config.toml
num_hidden_layers = 20
hidden_size = 256
num_attention_heads = 2
num_key_value_heads = 2
head_dim = 64
intermediate_size = 1024
vocab_size = 8192
hidden_act = "tanh_gelu"
norm = "layernorm"
norm_place = "pre"
norm_eps = 1e-05
positions = "learned"
qk_norm = false
attn_scale = 0.125
bias = "all"
tie_word_embeddings = true
parallel_block = false
init = "trunc"
init_std_qkv = 0.0234
init_std_o = 0.0
init_std_up = 0.0234
init_std_down = 0.0
optimizer = "muon"
learning_rate = 0.00852
lr_mult_o = 0.689
lr_mult_down = 2.0
beta1 = 0.95
lr_head = 0.0057
warmup_steps = 200
schedule = "wsd"
decay_fraction = 0.849
decay_shape = "linear"
final_lr_fraction = 0.1
batch_tokens = 65536
max_seq_len = 256
doc_mask = false
train_tokens = 698800000
max_steps = 10663
dataset = "wikipedia_en"
MLP neurons of a small language model. Each row is named by its layer, matrix (up: input weights) and neuron, and shows model dimensions 0-255. Each number is 500 + 40 x the weight over its row's rms, rounded and kept within 0 to 999. Numbers have three digits each.
After each neuron's rows, "fires on" lists the tokens most often at its 100 highest values on Wikipedia text that the model never trained on.

L14.up175:514533535476504497522380491471505454478519498507442453537493520454480459478461513537496504505487487513550442546485563566514473489496542505454450514458494419522515471526517460574507407569535511415492455471588485549573430527501489518480545466531479494476471503511458406554448582527527521542458470553467494463498529528480502555550497529525499529512548473466491540484551471494454524530440520484486519526483455546479472503489469528535430439540472511542536512496546494475511460441470553514516540503460500439491435466515492458512395474479496355578482456511503524541485537451464524474476452540499501544499523471578474520490447513533442544418515534452500447468479558412525536497514524524505562500565529494445577437560518478601529443471557441506517556487554535502519459525486525
fires on: "=", ")", "″", " minutes", "}"

L3.up465:446536484435554532459451380451550489438482521575460510491549593470487464495547445417529564533479530505505462568518539543460484486548532487532504479513532479464482497504467515564509503533487505492506494452498500523501458490450504513542482533486514469417421517479483540517492414475494488515495482516487550480419536493541539501470521434450571548544499529510479431543491456478462555560592570436523451575471473561530389437529469544505485509550508463572480528537524590476559520506454499446482458452495569534502497480466491485510493528543588515487514505397509475511513526495553463487455460508514500518506443491519554543484491582572520473474490538478498476508499473506479501459543535437511415490536535515509542491566541537475551471464506497480419546498615461471495551486482485
fires on: "s", "el", " of", "\n\n", "il", "t"

L5.up234:528512529502528508505434504518514453530508512440507517568447502500514554485497484455514497395497479469576441474501580585561391485524469495494447413478515497530532502485474465447444477466463550500484519518444453470498556484604555489547551529470570537511470537468549509418536484431507554471521494478599450410598497458468523444425517526470487532471528513524495518480504467517522523477568484494465488505509518478467441511501432583469532507481508452462493470533449485533530436506564527507423492530503508489492526452505537534503516546468470462575454449517582474508475464519520478506430497473514497421502527486552559558502480506427447470473445514501525478540551512560492464443499592523426516497565512516562496530554471605496513479460548542478469471484512500439485549487509490
fires on: " |", ";"

L5.up628:531551483539491419438517474460508481544493534541486528457571578541483490518525515467457572519506523517458533505525489469503466527478559531434529521435510550513512567458544515536507554434466549511498550526484519602455478519440486456538488537467468532518542465500490553527518469514523540541446560508457571536498482545415462516450501441504497515503405533474464477525518489521532463500465483465506555510486442500514509510457480442460470484471485478530482527476482533473550552494527494468430467437522543547552488574481432422464488546472610511482533511558537471464553497557545612459472474543499539488500430574481451505390492498447546567451512505447447507573540487502470467452520430519543511462594515467502523525421549477518505465476472527436414460539460495481505481472473541
fires on: "s", " of", "est", "ug"

L4.up901:519461552453450416484502458479483484512494538439546491464513514552455557523528490535544470454459510535439551554514410437498532499438520569435562539484526500532467462479535550503507492446525570462487476525507546577526493508569539449462495520472518518483463512470470528519456561571521483517528467462549519404484557508522415537511462508448532455526465546430450459514555546498529471403509421469546512478519493516588442495528502458461540462437448425527488494504533496525551508486517535541552504468552461556460433535531510548508536527505480549461522496541468466459471459539478590509575549522519502552467503563425524503507524478520454452532575507562479532480547466514499528507475498502508476488432474538421542530527427448506545503457577526528408517471554450470528468494463495
fires on: "\n"

L3.up115:532497547490503498479502465473520507459567541470443474526532466464463478546407487510491450522477481531579515548440497481492458520470499478492518533531493476525515505495450461433468431542478568434489573529561496540485478499537602495488499489490408461506498481503491538526489481519504437505567482462529516511454434602520397605482468547515447516571527523486554474484487451533552541500466481466442533542557531498549514462569484508559489482510449474471481535521532505506479441493497496501535530455486556554477473541412502459481452487529481495487514528495474520515581499379509550549505494485480499521407516482512517509485469586502509484563513454524552531482478645509523511499490482484413413566490427511481530590494546538454484450440471484525502504472530462469502484496521600
fires on: " |", " 0", "1", "%", "."

L7.up142:480494485528430412461463417534520553491516441498504533559568473509581516531593513516506549527497472558456494442449495478559576549503538467522505556432507515488437457483486430519509541424476577507487478443456448518494534532483487446543483537489459550488492467506488476505473497547542545563523515447507517498492522455543439531476496465449451539486528540518493479518524546415469425486518541513431554484505483525484497498529492448527499530406542520449477470483473399470497498485524535534531446473534500542432553453430561536457530469474583489487472512529509485531515460489497543490511517537533504516490509492454422537441545469596591592488492494518471525571520468516545454528435469461482470534514455451512565549449532561560546574459486505424478426480459510544527520500511510
fires on: "s", " so"

L16.up312:552436503555512512487403491510488483548478532452472485548511475511433526552475455466523495510558560443532476502562494557480466474470459459540487517546426458482481459476517527521526516540472455441571447509542391495472477602488474498518512478484437484522492535480530527471468601570497476500571424428617544493505484434482447513504525459464536486548482559461532473507453488488476458551496520545446534547502475514506521545481494490457417484473567534514527508588547493515512498531469476540449505496520533464486451480387521499495472495506481447557491507524493495540509487408580427548569552500529504512485536409494465525476498454489535410433488517538482465444515455481525505476519529513571502539501444573506553521438537502490467491536467523530460473533493594502458470544521550
fires on: "s", ",", " Ba", " Da", "-", " o"

L3.up726:463547447459566525515506492521429482488495468414451476521450468517457459514491482471538394463442477476528513534525573533481455489416527497497522506438556474540561554551493481513525501441494544469513545474462490457557470576573588464462423532470529419557493488459443490434585532469430551524595486491437388454500520462518478481497510460511471515496478453462514517530402509566446494496546529543537506506520500498523435516454495448596490448578491393493501481473519477518474531478524484446471473491525601548470523463479534494472480516510562525536465576484517506565459461487534508492548508560509538490448473515418527518519496428544565521532489522574525538490497511514463511495532497541448517490509500502481537536517525520497492488455570459525573492508536467508539504493472545
fires on: "r", "w", "g", "R", "ng"

L7.up184:473515526468522514566494537484457506511526492451522424585469586460502446598476523489529472530469477594528455516463492524507510436463490436565517474459491580459460520547439451496525417442480543474532467463457495509624495482474476526477476519518538590412492475459498510438473492499506476508500469503608510477472483528483477467505505515487467540513529507486525472520537527458471496528461531477487553567540533491512528450548516526515485554443484488565490543532456496425532539453551497487507472535509470494481436477508540470517490510573466600496489456470525496440392504516551510506495436559504542497435540635530497500473505486472556533543529581481514481527474472498517533487564508464510521501451512395515503478487453517494532482488421488565493479523496553546399430552510513
fires on: " (", "born", " composer", "ist", " singer", "ologist"

L16.up481:468559445475537523513510502466543545474493508479579464538519588513532575437499486534473528533484461522496549524513540509493495565523420462487490445524453455489530475570513534534508480467497547545518502505531484558547550464495477465501514521537548534550530511470496496501530544475453427494503546486510541469463422511493504503543514473374449481504467453562500442558488492411458448469540475468568457429494443447479577543429522469461466552420508475433535505528527470494484408492466495524497476516495535452534471504451507464541546546528576494492537490443447521527500454438489456498504450467570441533479456579510553539446438523504524567520400444488527441480525580480510458474456550455488577491567533543485457485549478463503469482557559502491531459533486556498555543528544529
fires on: ",", " and", " be", " is", " un"

L8.up323:479445444519512425480503541543415503521479524498562474486504507510467505505539536509529524522541516437522496507566503545558562422473485529520470543578509498465459560428504503475497510477498485503576463508494537519603502543519484496522449497491527529583530403425542507455493455479587513477518511500548461526448521447539457444452485497558500445539515479511486428509475520472544552555527514467432481569555472533521461591534434489425502477486512461456509522578486478478460507502550487492503522486450417513485471504464484406507464503554453470396496524563560455500464491486453515500522524482553544466500460490499421554493525499447482417414464529522439516512511516567533561463516542505486493519484538482586525541477505491450465497499427479544530534588525473575447438514491543
fires on: "-", ",", ";", "/"

L7.up609:522443518516421507609494475505494498477475529455455481497528451539483512454493479492512473474503549478493487480492483583490464525499536554486549480518486574447481515483410477482498460468513510546488538481496601548488558476420501547530453465476495531426477536415468418488582527475509466496521444508508486506537548524565553487582440574561499514566530544558529496476499556530447532479475436417520451486564508475444468570504465518482553454536426532585456534535472507509499532495472472483458484502497484501578501489568479496548504512506460452470489472474550508505511541477478521525509535508493513569544440498516457521476532491479440444434510531572540492527511527509602499523521454526516491578470501515524529527483307496476516451533519434472426484492492496478471524513514559
fires on: ",", " in", " |", "\n", " on", " and"

L7.up195:508453464450464559513454493539496604551459521403470479474540476539575528514508499446514442492528469486515558506496491535581493507504529476492510515503488516394491454509518493482501546464525458491487545469515471565520536438530515556493459490502508497419477439551483530472431457478554562493490490450582468438492545452575502540537494488526448489440493490507551465505466504504503486523533492409432534528530477547494555487485551486472531560472625541359471529583503500438543542525502484543530544487487553421460526454482468542439513518480496526536513430509437488459502487504510529484502480519581414464522561436521507503513499492555498555530514512461525563561518520525483452499525537482559542459517408463504518440569486524482524512541483525541453525515505546529457530441507421
fires on: " where", " so", " which", "ga"

L16.up355:531456473511534516443489468509483472460520601543469546499454537451494469430496520468518479534511534474545478492539498484546541505548495485497569462482469473505502443489548474469470487529541462451488543558490520502491533540519519499494544452493471455471507480450397501451506553450514514545593518442505581459518495541507519502570494540481550450485486492542588433498481495548535461560467615475473516491513506543461543499526483572436494579445546455487519493521553625484523478567523431584451418436405505500531498510476518512536531476508476462486504485504469481514449529485537520508525500506498479524460476529527539513481411456567467469524472458484464528422568460446482472538457586496466466508540514484554560489463494430495476507410515424542485515512536518500418532430537576
fires on: " 3", " 6", " 4", " 5", " 2"

L5.up726:545426471497527548456502492440468565453456521512444465547518520542513446546606451447518412441499492508547440534521537554497430520513492486504538534475508502443518520538550437466501529500454484439500473503452500450465577567556523537525520541482500487574562541423589534467585540429544542488494461544524491481559513470484503375433549442462432492482489498516505481438491534560416492463562468461498428463475511487484498511487545528492551555509485459466505477503514532537515409495501506466507491467487498552553549482558525510490469534513450454523469539493586487495477524505560523547479525522511516459478538458453457507568544548446501488459472545511530522556482480478517502479500593470497579429514472449496500486544502535527446478445523533423528462482451553462552495471495454
fires on: " |", ":", ";", "ori"

L3.up291:450489552582487545533565489551527419525524539549384492532572518462469491538471470528576521467509538461494504505523542438537417470522524432577550476537464514431523494484468523559538497539479464494581618500508554463464502546512479483479482447523515576496520519440504522413502507502544422524489492529535507478424532495502512513543491493532525474541578448555532448435521505550520556528509523494467475523495525511500577527511465512455453510524511495427452503495440504524447493436557467486488486506438559407540505504456533446508491526376492500540458454408421521465513489484535481543486525449516484470520498404569513488519480417512508497475475445515500518493428533517514500433470456437489485506555515512542494556548469475522516505522497462526562532482456538469494491529565512
fires on: "-", " tele", " of", "la"

L8.up957:501482498507514464450559484457506510466507555451532438457503473510492523496537484460625463421481488526563497502497475506512489537547493500479551495534471553553484494505512468516484535494551507512463483415522468485528529488541553556491554567506519499598469557531523460432531503471505559482416512509515572513572529416423542449468472430456478451515483456542509531479584470555479495541558433458487472449540490454524506444448496568494506501469501502533544534465435487593500438497445506454507447474559510471454528483471471576442465543451500612539469403523600465548521485450507486465489500494501511546466434460538521513551501518505547513458415558478523453523527480417478565505514512548493541470479444501498531492477544502527517536467462533482579511523509546458515544462476441
fires on: " |", ":", " 6"

L7.up633:494554508510543512514494535571491470487519484482452475556532472480504451510501479516535434538563472476471499482541463499513506498496411552495487480519461500451512523469454507541508546558500455460482493538501419472483539408548500461481510465476513492523416486514456470569478531513434505549554553507533526527416473469531459530495546581453507570467587476524545493504555537503540464491466457544456483441462486558553479468514492552571441449463494469500493483496575484519641497490478491466532449483532526549526578484471449424445498500548492500502462475487450443423531428561486543465512569486552466505576441470523488506511552480551498505474584485528473529466458547508491483572481524509462432524463524482524596538542444494540557501416502475507468604508515548416469457506490472
fires on: ".", ";"

L4.up463:550495554464505500521470445536507540504479490497529528544521475509501427498464540480521434515592535486470492451538444628518537462515499452435508472510516475393497496510488511514490529505473455524491535498490535505415520544437454454522541571542495444489428467476426574498559541477500468510597529473484509468431496461511601484440467559528483513440500502546569424513427532522473464501548521485520550530493537476498540491530523521562496472425528550533506510512524519423494540532494474487577463531491485528479480580472465470520486521562396479537559512465513559441525510492422515497442492539491475476469494473501477528442501447512460477487508547529505515432572514456524474438507534495487520594561498482568476535485467528498454539447415417475541473426490540485562447503512501
fires on: "-"

L4.up407:513557487511540628499500480532493471459531433417497419568457450553443479507465492512486505441526542491458504547612487456422550504429505498508455557488434490507518479435491458527412465445485558488493487488468496473538522572507494465522561551529506437444540493449481463499428554482461613486553478444451439480477460478535526549560517487468455511526522502482448467542458507542495489524552481547495468495525510434509473517563497478484499492513563511522542513496491515466479454555527533497567470515515601490430433501527526478468412486516422459523468521522428488566442494487487480434527470502546531530474550520524487568535485535533603532519481515526520452479492542484488543491535421494501513487560507427513467534493484485581524468460528477469511485525545464460562532539527451
fires on: ")", "ng", ".", "r", "us", "u"

L5.up159:549510489469460549497497463513517452478423495497513506548538458467484482415476517486465491467431476433552517524443449582461493435534534488561497564502594528430441506470495477479494516538537576516534500573518468504502563460467485421511529549506528509436450425503506540533493462501521440495547528500538532530429460578502531527456544516487428500527542547457493481493485486502518456573539497512521588433467471563469468481455491511550466433586512441463444449455412528477513524592506502541482483508516499537446602522520519541516589453439493472550508497515506463485497488534506389578465471461510513469516494557495538483436455488502511523473503522470496450520534504601456507483522436465496549525512569439503572499495469503522486483473536423512514477489441457534509477527490561
fires on: " |", "|", "–"

L8.up501:494489493549537506444550458528497453458465478511575587478523482524526564492520508503479500518512469514518489431465485510509472499528511459423531493380520547547478480454494515539539569479510455471538517488497660552466448569412504505518510444421494480469489470520514572423488525567501547523543460462494523510532521504507523501512504499528555534452450445461543460376525459532446478472544526519520505511523468508546490476555493520574509498502440546440517492520484544446504464530511507520471500502476468469411517459528467577521513426520437509528437469474488478510482506532584568491560579476459551457458500498540527465481510499500480483525522551459505501523505461507421399480549533446488497487471473452490546527552523515506505541419471491407478529450485489556500538614481509
fires on: " of", " at", " was", " age"

L13.up263:478522545587425442561513450499478488509387499528524510576491512484493524488504433436499585549513499536524510499451438493448478506495476508421495555484490588544493432421499413566548451456498505504550523446549555537467481465453497498541501435502542566496475568470469458506494513446471526547509470458512447458563441425516599531502537500500511464527530527446477498517437485513422527538476479509518474466454488582516424554525497463495529484502462462493493482477504509516559485515579481471487518538552497467531512489503571537509518454548535457504552457519569503500475576391499533429502474504495488458503530493443449575506498530564534532449563464520564486615524549462493527457462520523513501516453535484495428490475479493444475470538560509475477468546507519484503530490552457
fires on: " the", " at", " was", " |", " is", " and"

L7.up88:497502538468460455504564531444455543501481460502497490472529514470469501533513494506472472552474486542511467470477498484500483516517518481560512514485492505453427557494483547565539487491526464493510493467431430550519472525510474451523474598497477547525444472499506480502471502533508461519580458416487555438451512492431528470484472456468417523461480491460488510503561490468549511503492492420451536492492497547475531542486506529503494495486519486501424436543441516485493590520482558483516517432488576524451467480446518473460526578566525549452500548572439474521393496446546462436513544561543512534475548486536505574471499475423587605471515521549562516479469495528539435530465545550496572472507432521541606410542551501492432496515524476558550450542505535453472508541564429
fires on: " the", "s", "=", " his"

L4.up397:540520560495534553432540569497495545454506546507539474546536435472487452484571481534507585552509498506447538540408575568454457469562542512431569467513454440495449455461497523557528531548478504493463513481434535495519537512449436428496457448494537513436510523450479492495525511488567467519563473459488406528485510491546426512517522521486509443514549463544455501504478513486525561476585569521491386429487492540487522466566493549470502514557512506516478579530509529474488484460502477508457502493499481467505491527523532475544426488461475517477418518456528485452435505552510478539511456507492445472539445452441453508509480489580538437563520492502469567582529513506554539589460501552520452540474480471493504508501496513458508483511472561549457427561557483453482422504523472
fires on: " of", "ili", " 184", "eri", "iti"

L8.up179:519468467478468570530451488522502536421521440531436427506567512546559506427433574443483516490564462519505545528531441549478482529551523514545429492509487499533445468456559425498490492495460494473470520475514520563495452460540523572523514535476512470484518484529554456527530487559538553500549530486485506480491487504490542509443410417516404515498505626485535436469454519554507521526503503427480529486544611492567497494514515430470449514506412510521521481481520513499465510443513466461497521504478450506523527440492520507495477547501544482539481468504451571519549491522540552532456505441515547601567507493463500427567524525532486483509533518503512530460544453507499483530490416502506452565553558452519470468486441453485462486409479515568466532467590530415484482477512473
fires on: " to", " well", " there", "able", "°", " code"

L8.up93:495468535487515522485472490483516479477397408478467450541517484491503502417542463469517461432570516461435520480438491537536514490452506474562484517535529504474521469432456468565608439489479452456516499549427481531524497482513423530482516560556469528489390513474522484457500507465463504491525551567478477526507501493539453503486552578525521524493433461553508562488504473524434545512553471417476493472557460540507516538511550532530437434466531520518480496554558459589516459487490550472455515544529468477488540508446531579510462520484489508485444578436500474507483503585466519552455525492501483577425562405527476519471565547575436488528466461561534508471548545497582548418476518534500531531511495485489485578572477459462489503512526475499548496463536459512539488500502485
fires on: "-", " Gall"

L14.up568:519518440471494466516486529551510501522521458519510497580457517503550570500554446496477484522460540490484557445444494543462526521566561483509494542503435528488557442578538480485537518485532539498511507534530595487495460540497416482510466503461488481497522517439412492462500519458477456467490466516468568449485468468448534518470637517511490487475500548537502514471502515443462426462432516466458382415514478485547555548470463514434480531512525498480465519560537489506435492433530461478541504442505461431529528495435463534471525541506512474469448505454483554514464536465447529453528509539512473524535505514442456532506473527549557436471529556497538408555482515518515473415488548545565435545607557463579495523502512527528523446605495539528466531504484512451510512502543546
fires on: " as", ",", ":", " and", "-"

L4.up1008:514534499537553497603487515490436472447420508502465444487495519523528486527488445564457481463581471464440527508521445536495551487401388516551509492466477533510504439521505515508569446527498501465509568418447466479518493492496515454449488491506538470535503567493470592466501527495467469494508530430540449518492418508454406513519549460515507540491520492576540480469546460497437425475461485517503534501476582514503509556476530530494448503470536478555541501512521477483527477513513572527423521553481586521450480460479472489431547507579495524527481471578513498481482561578543417496523417551462431559501517491502518574554528454452497541465540507478502473538471449513487463457484525613506516467497487516485585458482478509509532496510425484464490521583517484488505493529424486
fires on: " and", " to", " or"

L14.up221:478440496472526516465526511495456473496488544553502502477452536560453518489553455495569493499511538459472517465454528540539461457470475560513538541496529588424505546490512549501544524495477417571493485505483531491425486522498493539535520416513558445528517484512420561481438505479532560518518506495540528481550466460442522460460498551449517525447450474435456513535480515502582488492449449490504486462544506553607555534508540575513469515500415481480514451490549520515506585534594431534457515559471468424521482476430501450492508590556405466488531463527483422442550526503541501467435532522550499476501548519498459469484521444484463518496481482621516493530449446556520496448562538509495512483437486529496527516496507446454511489508505425479508432465511527498509463547487604
fires on: "-", " up", " club", ","

L5.up643:506513540525490528487513472551445499539495519470484483531499501489576499506525478502491475500503550449517553503496472439509496504569539555526435526495516499458431524456440511526513515507535489518508488532520524470444555486497460382471472485473547461461452405528477473439519537554456469433534522506520488549523426529538515551466483498505446433569528475477504505507561491516518450536532499536506550468503456521509447576491520459547418490562511475458439532547482493472445526476511508517332491499469433533453586450516492542504540481507421538486546541564523484522503541517517432500496429476479472508512485536509599556428477555532462519416538477486504398532575501563519514509471357509551488482448569510542468434485446533549503504528496536475493500551468527531489540483495501
fires on: " |"

L5.up942:455547430490555510528530510439457505532478585506512477506532511410474512484539555525504512444562549571472544486542492553489463475469514504442529448498500483527447473502427513485468524474467574553507536524493457480452417472513550454496481441489457473446488547506413515454527495418438611446540508371399467455479438472497602535516562453512569476513481461482498496514553476495518449496474585509502519512519560513527469471526528551498531516496552503492548478479501515522564490530484524470526496549557504489451484531474446449504442480482546503548495519536541456485503515465543428432469494499579517466500490480453557566517518512424616476500515537545469441463471536567496449553535539448440462476527430488493541536431512496517466488496515478500486504533528523546501485517547536
fires on: "ed", "ing", "ng", "r", "f", "ted"

L13.up121:434563470453520476527473513472544563497475597485506440576571489492497455448453456501483514540403473583494466510493501592562567471465507577464492493440502559539546480519497506435547516540479536506475513502492487493586462554447510511530529459481487504463574439513455505465449487518508465498493484488469532484477492429595433504447499495451470525519537534518483447543483572459462481465419446480545552538500443518491451454493481502461527506499563413477571480500463506545487599569491488491470509538491490535507495489556449454535447534473565519535522427500503460501453514505489534513507494507531502458435551544542465522478532521519433532508452540425483437413530551405504477484547580527485465514547529553458523465449549441527541502473519553565501483531531457505480506536505536
fires on: " =", "=", ")", "ist", " ("

L7.up564:540476479521495541498566481468517466455575537464466408522580474470474398514460541546587399484549502498475470490469455544590535446466470446473537547559455503511506520482543491589583451538485477448489522562483539565448498476475580492449461518494436485449497506513439471481475480512501453501537464516471501504458509445519580505457524500539523490546525507526466474484499470415541517506471514478432468506506540556488514553480461518555505447534489511456551526558540485563533521491505517457526542535572543525566452484471460440473501547532518509483566478403475538413494439470477425527450513481574494516451490450519526565478552511445481460549458553471584493492514526521557550519463542502482595591523522522496502526486507505561518528429501494479491512431487495477485515487494474
fires on: "-", "ss", "."

L14.up101:426462466508492454478538549552510433524452514515538440465505458470520509435468478490478443438582524489592467473402558473495466459474484539536455552432511545552563474493512535454525501514554500484469524527523526533451579480469427442569411486520511578488487542498515455493562530549589542514550460526512483545548489525522518524438489537505528519494509477552476467539501529457471536551499447466514456520495486450481501583484517490537527471532496538539458533518516586467450474479542493473499538413538496493526456425473472525445542454534549524551453435516536531484464532502507475429565546523534516508447488496469507488548479515564567506470488492531440549567565545493474501475515438462441508497477400536516524521498446475473402424530473495485461425512538506517572498453453493
fires on: " in", " of", ",", " |", " North", " on"

L7.up490:501451507542479476543504504519507535468509444510476491487458497455521480495566485513526529537499496567552381525425516480475513500458586508527487478436516470435457587520464472489502530542539556514493487447490425516548503527502444498532443483628560473446459512489540481505467492609570481493474506528523503556491489451538556478478464486551470501578549529454482497556556499479547463527442510444459437484530418536492513514481457478469507449529565554447492486498513566530458590552503501419488496503504472599451429527486473519515500520403573487524469539463468530483448469440478561537473503520477437504521503510469536483551499496566569515444458533551480434480474506507463535468442529517481449522512478544508581556580508485500511472496497497426440502518551548427513517506536471
fires on: "s", " of", "erc", "ific", "ci"

L5.up443:415515532500493493538540409465530499566470478527468488534511495490457519466486522513509568499462519467511488427500457432435473500547552448496527516454485547510496500487430530518521465479457575530540536469564480543553547548443497525534464455444524506526462515493471535540501512506504518556497498473536463497504468491542582532563511502589547455437526386501505569467584437527544444450515421547456458481487552562495504484516452518546503420461561476527547463528462497546547501542484509552498479462503448538492516465531467490497600502460468532509497536496514491484529484439516513464539603432471479508517550517480487495349559523495571521520496551448496506503510373516482510512557524513504516493511528460446517476422465500484524480531478469497462483454491416481500552507404476
fires on: " of", "al", "ter", " at", "er", "ary"

L4.up843:488496524528510540573502500418431443443561501481547570484467520521532447441487511490608497496534474493483515464546422502505487546594494516472460497488525520471453555480484450443491520532498517555513580489496453501511413519495496441506553494543428516469494564540480512461430573409496479476565439475499490549573480436520485541509473434479509490438548430552515522522478542545491515498532504502599488545503496524542452561489362453497462473452493514548522495478482469479492562449461577490549468438462449533502502540463482513544470511509523499522448499511503488427454472536516469443518540519412533504513515521496476463486471514471514479499404516530566588588461505400548559536486464515536479472513521488483523505514491502454535514531509518507486507578465534434466489560507474
fires on: " following", "dr", " of", "ber", "mar", "idi"

L5.up361:512487442493492466507486469585531451415459495496534470473522483431500517504501478540434499512532447528506508522504429503482532477442561606485474538492494417487568538479544505541522519517467459484507572453546438533480450446542474413457444532489467428494564538479520516543475509546488500524494511455522453498455517511550529591481516463522547478482519583526528498412550465463459471474439490532442529450493542524512519519521490494492425544447457550522523509494573484452516408456509536445492541492487558539542548497505486456428586504539432558466480509631495477514485436525505439554491527560477432518542449497487459530494494512533546472446492563550551459504518492481478452466447492543521483514510512573545467488484461515525532457463496508417538480538439497496444471505568579
fires on: " and", " to", " or", " round", ",", "ina"

L13.up534:502471500433502518495536562513542469442579500470536484519564465508469425486541473474507472496497513539561552573524438386503475543440440464462531554516493465569501523579464555531522535475493583469524535519534500553537536480522557497516474475441483550508456530514427475476479523482472557501515476464499524540476482540527479582569434546499541496506400496506455546469473523476468542530516533537494512556474475547521562473538516521471577443474498489473411404577477498500537579493497525474565513404462502505465515493469447564556528493483459499525480523541522489515545464540430530468526506482550495523442505481479489515445516536506478470497535447480492492468467447442461493535591530515566528519445485458486464500554482446547528471506500493459404412549472443467471524450409515
fires on: "  ", "\n"

L7.up630:511458460481523572525536511476486473468569528419452517543453512544451554525470497494503524544574407508379500496480558558475478535533502464473524547555490464462481431485467488469518545493552561478491429469478543577463532533531508549561448470463480453562498424545543405556466475468564474523487532442537389498494461496482504421499459525448458482541539554506500475512494504471466513484572491473522491507524504496491494443579466475550456493523496545490495533534548488511435524440483488524508482586479561580514521498530522507465530524463477483538541465543506503493534455496565476523457445504537501511483486505487566389433532485522456492504459483563463488541466508478506506551475529537497422546456591450563444489445556542489484505474527501575538497509568458448536522523493436
fires on: " well", " of", "ae", "eri", " death", " to"

L5.up454:494451510453477601568491444460417549539479468526544543514440537538492468414511484532511443514520517493537519547550478502402453503506470593433502552501501560489523500520466468527445456505470535482525412496472518527460495507563461474505522493475415474522526468516515501496515514465549535460519435436497485480541471413484502500465424486547576541486450448506450439464482464528516500475480535507549529487538510516561440601566456455506467504514453488532579482502514541466466539393521555521469497506531483588499451426504477494545518534494528498462497518397493452501492435493603490501490395464490511475544433495531481510525506489443455494494502510545532527489475541527577487549531548509490533509527533525515470541515537585486585474576474519492476506503553519578522468513531474
fires on: " same", " of", " Court", " following", "O", " well"

L16.up91:461526461515486563467500436456525496522452507602517414489523516479492439493531556542512475458488460561520437481465448508474483499473503500531559488557493470483499491576502455506526504457541532505510480527445508484516469527501481505525487460508481534417463432560448431436530517481487493519534481553505513501443465477558477544521503456447468516520627527546567438433466507459433514439535508535488540530501475603426542477552487525497465494418513481490550547492445588510614510523593525499490421451525493510428467442441449516538471523517537500492512472551523574492511549510528466470494505503468456513513521526536501468502513503525428489460476464527462446506525430478551482565519547560505436526484467500509532565456510449448492547424509516526533515522560592446559501434492534
fires on: " 4", " 2", "s", " 3", "2", " 5"

L7.up125:465519533478613491529512495478530459508486517495511510514533526497525484522447487529405439494462428568502503482554461575503481531448531547544507542443467483450558557510508495514512492519551468472533529457562445425467499527608491486536451485452540470577502495481497571533462559528451548433523498531515491515521486507478548485451533570482507515433548564520452588449558452526572463494507526559501513432490516522510495520474548538512479486448423496481440502480522503497457502441507539436447462483474556472515583480541557448544589516611513532444543487522457469516536483524473486521536463467453486483499432504548492493513475471466515548536523502431476528498533468386491515476477439518576532508538539481485500456434464485489497474527500502461476417479473508423577434464442525
fires on: ",", " to", "\n\n", " up"

L16.up982:515525461493534593486478535503577410506502494558504527482525403506434479488504512447496492459480527505482504512487393415509491543490388505476473554455504413466507499543542450534538497477491526482476482449498554531506508559492550483500521510510559523558465549512511533503533565465483534570513502464491491447543541551526508512553454557450520530458502492512489469531524504538447498538471481568530494502567521522484417469511546530484577429505471453548443453564571534464567545519547493534556526499540420513477524519534508522551521538436454493552508554499463433468554407546397545554507463503493449514495521500461452478549512567523472439565488499458463508463582495433487521461469433498442525481506477446452487540496543433504513437492571496503446503479541530464489484441505503
fires on: "\n", "  "

L13.up891:553524454440551449471564502457509512478469513448562397472472394497505585505537559546467512529540490506476476571444493473562496475449455510492485515501546475438533485420538575536490532503497552501443507474530537506516554494498539494428492444448563510521431469524480495514420585525512476508516447482496476480474479485515449509503463481529606506502549480447471476563481525454443503487465408419517518510506456450522439516506515464476473514485528535484503502518491541561512584512498491485559510459547491483469519533521464506522472522429498554486517490565560534501465504478533510491578462534455461464520560525538486459501472614451520472453549468519536510487509459487476533532433529502486521505446482504449475516520491555511519516418534488484424592508466423498520605614454473
fires on: "\n", " ="